Part of a small language model's weights: 51.9M parameters.
MLP neurons of a small language model. Each row is named by its layer, matrix (up: input weights) and neuron, and shows model dimensions 416-479. Each number is 128 + 24 x the weight over its row's rms, rounded and kept within 0 to 255.
After each neuron's rows, "fires on" lists the tokens most often at its 100 highest values on Wikipedia text that the model never trained on.

L10.up620 [108 126 154 150 161 160 109 105 143 154 137 122 158 145 154 128 184 102  99 110  90 105 136 162 136 113  89 143 161 146 107 132 167 124 107 148  91 109 132 157 119 136 120  90 142 142 122 174  95 132  95 133 160 139  86 138 131 103 148 104 149  89 125 158]
fires on: ",", "|", " -", " from", " against", " ("

L10.up331 [121 113 141 131 140 121 160 128 119 118 134 162 116 153 119 135 115 125 143 118 112 120 109 164 100 118 149 117 149 109 105 161 145 142 127 169 118 156 134 155 107 129  74 157 106 166 123 152 149 145 126 155 154 162 106 102 117 147 143  96 101 143 170 144]
fires on: "-", " in", "en"

L10.up1536 [131 113 183 114 116 160 140 111 117  82 122 134 114 110 108 137 119 133 112 152 116 117 142 130 154 170  75 105 122 128 129 137 130 111 104 134 127 170 140 132  78  85 119 146 138 167 144 132 125 112 176  86 131 118 149  89 204 133 104 117 125  91 136 113]
fires on: ",", " had", " also", "ly", " has", " to"

L5.up456 [175 145 131  96 160 166 103 102  75 116 140 128 103 116 103 132  99 120 114 142 118 127  87 131 111 165 154 139 146  94 144 140 117 139  97 159 125 113 133 159 110 107 131 115 143 126 135 182 172 156 155 150 158 155 105 106  79 162 127 128 133 124 120 107]
fires on: " in", " by", " to", "do", " Rica", " from"

L10.up1458 [143 137 114 141 133 120 116 112 121 111 133 148 151 137 149 138  65  91 137 131 173 121  73 121 115 167 115 108  93 117 110 127 115 130 161 122 176 143  83 128 138 130 118 166 143 137 139 173 145  99 140 138 128 114 113 130  99 133 141 141 124 142 118 131]
fires on: ",", ":", " Bi", "19", " bi"

L5.up1833 [142 116  99 142 116 155 130 122  95 144 133 119  92 116 121 107 134 135 144  74 148 131 111 157 131 150  88 106 136 149 116 141 116 170 111 146 103 167 163 131 140 147 158 129 124 142 178 115 132 152 129 178  86 150 127 164 120 162 112 128 130 110 168 147]
fires on: "-", "ti", "cl", "di", "ine"

L10.up13 [ 99  98 128  89 104 148 123 117 162 167 131 148 120  94 166 156 104 121 150  85 138 120 160 162 151 118 121 113 128 146 137 106 128  98 176 124 124 104 123 119 131 104 123 125 114 122 151 140 152 102 145 164 129 141 143 137 150 113 151 117 129 100 135 137]
fires on: " on", "-", " |", " gl"

L5.up1990 [173 124 163 151 110 125 112 102 170 113 130 127 180  92 156 122 105 136 141 105 158 123 113 188 108 113 123 148 110 142  91 142 131 124 140 135 132 183 125  84 102  78 137 102 129 134 113 157 138 112 141  82  99 118 144 112 152 149 167 116 105 131 145 176]
fires on: " and", ")", "s", " or", ":"

L5.up939 [119 134 157 103 131 150 125 102 133 107 114 148 111 154 100 157  88  98 116 167 114 137 128 126 128 110 118 113 126 128 143  82 184 135 113  94 112 101 130 133  87 104 122  91  79 123 119 118  99  91 126 146 148 150 135 175 192 131  97 123 133 175 120 141]
fires on: " of", "er", " after", "lic", " on", " to"

L5.up1329 [119 152 121 132 143 156 124 123 141 144 136  82 124 135 148 119 156 127 127 176 118 124 101 138 125 176 176 119 117 120 141 102 153 106 167 116 145  89 105 162 132 125 107 122 102 139 149 107 139 131 100  63 136 146 121 115 198 155 114 119 130 114 127 125]
fires on: " in", " the", " of", " for", " to", " with"

L5.up1616 [138  98 130 154 126 153 104 109 110 114 153 106 114 129 142 128 101 105 123 122 128 114  92 152  74 146 140 113 114 165  96 136  87 133 162 165 153 112 105  78 111  96 162 158 137 169 146 120 127 123 144  92 148 128 109 132 131 161 137 105 150 112 116 173]
fires on: " and", "s", ",", "es"

L10.up357 [154 115 134 103 121 158 121 130 191 142 192 158 107 150 157 143 127 127 150 132 186 137 145 136 166 112 150 108 110 165 103 147 126 125 111 120 128 112 138  90 117  85 105 119 129 145 108 133 114 173  94 130 122 129 122 143 134  95 133 123 142 123 109 136]
fires on: " |", "|", ";", ".", ","

L10.up568 [104 144 102 131  98 113 121 122 142 136 162 145 111 179 135 181 116 105 158 140 128 111  95 132 127 147 166 128 173 122 152 128 106 154 164 132 145 144  88 145  88 135  82  77 105 131 158 117 169 130 115 105 157 120 107 100 130 127 142 130 146  97 151 136]
fires on: ","

L5.up140 [136 113 114  96 135  87 131 144 159 144 158  59 120 126 108 153 163 121 123 130 143 105  97  97 141 121 127  93 107 117 121  88 116 122 124 116 135  49 125 145 147 117 109  69 121 110 148 118  90 130 104 142 147 126 129 132 148 152 142 118 130 153 152 144]
fires on: "="

L10.up309 [159 118 141  78 106 121 151 144 150 157 136 101 117  92 134 127  95 134 148  57 148 125 125 174 177 145 148 115 133 145 121 109 129 120  96 125 133  79 140  94 141  60 152 159 102 156 131 124 121 116 125 152 121 136 115 152 116 134  68 116 152 136 141 135]
fires on: ".", " |", "|"

L5.up633 [144 130 154 150 147 114 122 125 117 100 159 112 147 112 109 170  91 111  96 139 152 140 108 125 110  93 157 138 129 131 124 149 128 123 138 100 124 129  98 123 102 128  87 120  78 128 144 165 107 134  91 120 145 121 101 149  98 120 134 150 117 122 105 136]
fires on: "r", "t", "on", "p", "ro", "il"

L10.up1509 [121 107 122 104 123  96 126 129  97 136 139 169 133 130 166 136 149 164 103 121  97 136 159 175 120 103 158 105 174 105 138 121 111 161 138 169 102 149 118 106 165 110 180 117 113 138 126 138 140 111 112 131 115  97 122  82 182 140 109 140  89 102 108 167]
fires on: " to", " the", " of", "ing"

L10.up1838 [116 166 172 174 136 140 134  98 140  92 128 105 102 126 158 161  87 110 126 122 136 118 136 100 144 104 126 138 147 114 120 120 108 118 118 117 144 144  93 118 175 115 135 133 115 120 101 161 157 125 113 140 130 151 106 203  97 181 126 125 107 151 124 126]
fires on: ",", " and", " an"

L5.up1962 [104 136 105 126 108 125 143 146 151 129 136 101 119 107 168 136 125 154 125 120 117 153 150 129 143 155 153 114 118 134 123 140 136 140 154 153 145 135 111 122  91 119 116 154  92 154 147 129 141 123 164  77 142 103 132  97 150 149 179 139 168 108 109 140]
fires on: "s", "ed", " with", "ure", " to", "ship"

L10.up1640 [113 106 115 147 132 148 156 149 171 152 155 154 189  87 152 139 128 133 160 132 130 143 134 152 120 159  74 113 193 171 154  89 150  99  90 111 137 160 130 104 115  90 120 110 174 135 129 132 137 136  84 196 131 116 111 169 117 148 138 114 109 102 176 139]
fires on: ",", "-", "."

L10.up942 [152 138 141 106 128 133 111 163 143 139 134  90 129 167  91 135 105 113 102 134 122 125  92 146 128 101  89 154  96 130  95  93 147 123  77 119 131 114 121 144  95 126 136 114 138  99  87  79 131 128 141 109 116 120 130 171 157 148 152 118 127 127 122 106]
fires on: " of", " on", " |", "n", " Japanese"

L5.up553 [ 92 154 121 137 125 131 101 134 162 130 133 104 121 159 160  89  86 109 118 159 144 136  65 133 127 137 100 110 120 146 122 149 140 160 152 133 113 147  98 150 119 137  96 120 120  90 156 154 139 149 123  91 123 144 109  97  97 128 179 164 120 118 130 147]
fires on: ",", " years"

L10.up244 [122 143  81 173 130 134 110 145 157 145 109 109 141 185 128 133 107 146 140 148 135 154  84  91 110 108 129 115 136 141  99 161 176 147 146 109 116 139  87 145 136 145 134 108  93 111 125 120 118 111 116 109 109 157 135  81 106 107 125 160 132 112 156 123]
fires on: ","

L5.up1000 [124 124 147 137 151 135 178 134 115 120 128 168 123 125 140 115 102 120 139 155 146 115 104 167 154 124  99  85 173 114 158 115 154 127 100 132  89 161 124  92 131 129 162 154 155 113 138 149 148 115 127 124 100 104 130 101 125 173 165 130 109 117 142 170]
fires on: " of", "s", " with", "ing"

L10.up1031 [137  94 147 136 151 115 132 153 131 149 164 125 149  79 155 143 124 103 133 118 111 127 121 115  94  97 127 132  98 152 135 112 149  76 151 185  96  81 105  71 129 144 121 113 102 140 124 116  81 149  96 122 151  71 146 130 127 125 147  96 150 134 128 128]
fires on: " \"", "=", " |"

L10.up1684 [143  91 145 145 122 138 146 119 150 111  94 113 143 141 127 154 107 121 125 131 152 127  84 165 151 131  99 144 172 158 123 104 128 177  94 130 118 134 135 114 109 111 135 157 140 150 128 159 141 139 103 152 123  77 108 170 131 111 116 113 145 171 151 157]
fires on: "|", " |", "-"

L5.up235 [127 135 169 148 142 127 133 101 139  52 140  96 147 124 131 160 107 103 149 138 119 146  92 142  80 148 146 163 118  87 130 127 131 108  85 109 118 111 125 104 164 134 102 147 106  95 127 154 132 152 122 134 105 129 124 115 135 114 135 160 135 149 144 128]
fires on: "st", "r", "t", "end", "ir", "h"

L10.up1477 [121 151 119 143  86 148 137 117  72 159 101 114 109 169 147 133 125 127 124 123 101  66 130 109 114 140 128 136 134 159 111 137 147 123 135 109 131 132 147 114 126 165  80 113 127 170  81 133  91 125 130 127 165  79  98 150 161 102 124 113 161 148 141 139]
fires on: " of", " in", " |", " at", " from", " to"

L10.up426 [144 106 117  76  89 127 129 113 106 181 149 145 137 112 142 111 103 140 160 149 129 116 164 152 117 105 146 127 146 112  67 131 160 104 104 142 130 159 137 137 111  97 106  94 109 150 134 118 121 133 134 152 167 168 101 167  93 161 126 113 139 101 126 143]
fires on: " for", " in", " by", " of", " to", " on"

L5.up1795 [125 153 149 141 146 155  72  83 169 132 131 167  87 115 121 116 160 148 126 145 140 165  97 148  94 128 103 157 137 151 195 120 123 137 144 156 144 109  98  97 148 127 132 117 153 118  94 149 106  98 108 128 115 111 153  89 148 113 156  64 133 118 124 152]
fires on: " as", "=", " or", " As", " way", " means"

L5.up1311 [104 149 102  94 109 121 117 157 153 123 122 131 133 127 182 108 124 165  98 155 149 116 107 126 123 122 178 152 166 114 124 124 172  92 129 148 136 151 153 144 147 108 144 126 125 139 127 154 107 145 114 112 157 162  87 118 113  91 140 113 127 144 120 143]
fires on: " to", " \"", "To", " by", "\"", " for"

L10.up1794 [115 125 152 128 126 127 115 151 106 116 121 137 193 107 121 122 144 151 164 140  72 116 138 148 121 199 126  91 163 121 139 100 122 114 136  84 117 131 141 117 148 124 135  99 159 149 120 113 115 102  96 171 132 150 113 145 128 154  98 130 134 128 123 149]
fires on: "[", "{", " (", " [", " $", "-"

L5.up1957 [152 131  87 131 100 155 122 162 142 154 169 144 147 116 165 116 143 143 127 179 106 148  88 175  80 115 126  74 168 101 121 158 149 118 117 146 153 124 162 130 118 152 136 133 103 152 162  85 128 144 140 111 160 128 136 147 119 144 145 131  94 134 166 125]
fires on: " |", ".", "ans"

L10.up295 [ 71 157 112 103 123 107 122 151 149 149 118 143 142 156 127 122 159 137 147 129 111 132 110 100  98 141 104  77 132  85 133 156 146 136  97 123 108 161 183 121 123 121 112 137  81 174  95  90 106 128 143 143 165 126 130 136 141 133 127 135  97 117 117 158]
fires on: "."

L10.up1159 [ 80 136 128 131 134  85 121  95 139 100 119 123 108 183 111 162 123 136  89 145 122 114 123 166 114 113 134 137 140 115 141 189 164 107 116  95 101 113 126 101 138 122  84 168 124 130 127 147 101 158 112 146 110 116 106 110 110  92 104 150  86 106 166 117]
fires on: ",", " in", " of", "s", " him", " for"

L10.up192 [115 153 131 151 127 151 102 104 145 140 110 121  91 173 136 145 202 164  85 151 109 100 136 134 122 116 138 138 167 126 148 164 162 117  86 117 125 128 134 102 120 121 117 156  70 151 112 186 104 159 148 147 112 112 153 157 137  98 140 118 166 143 110 160]
fires on: "|", " |", "\n", " against", " to"

L5.up1943 [105 150 133 134 122  96  95 143 105 132  97 121  89 166 127  98 128 131 138  96 120 145 162 101 144 102  89 120 115 144 125 167 130 189 107 129 114 139 101 149 125 140 166  91 156 152 166 102 131 112 156 192  92 146  96 147 142 152  99 134 142 134 166 138]
fires on: "-", " ("

L5.up1947 [122 151 155 142  95 145 134 148 126 117 100 151  98 113 121 111 103 118 128  95 153 111 118  89 194  71 136 143 109 113 103 142 178 124  95 122 171 139  75 145 169  95 149 113 122 124 173 129 121 101 131 132 109 154 125 176 145 135 123 152 125  94 138 135]
fires on: ":", ".", " and", " after", " with", " as"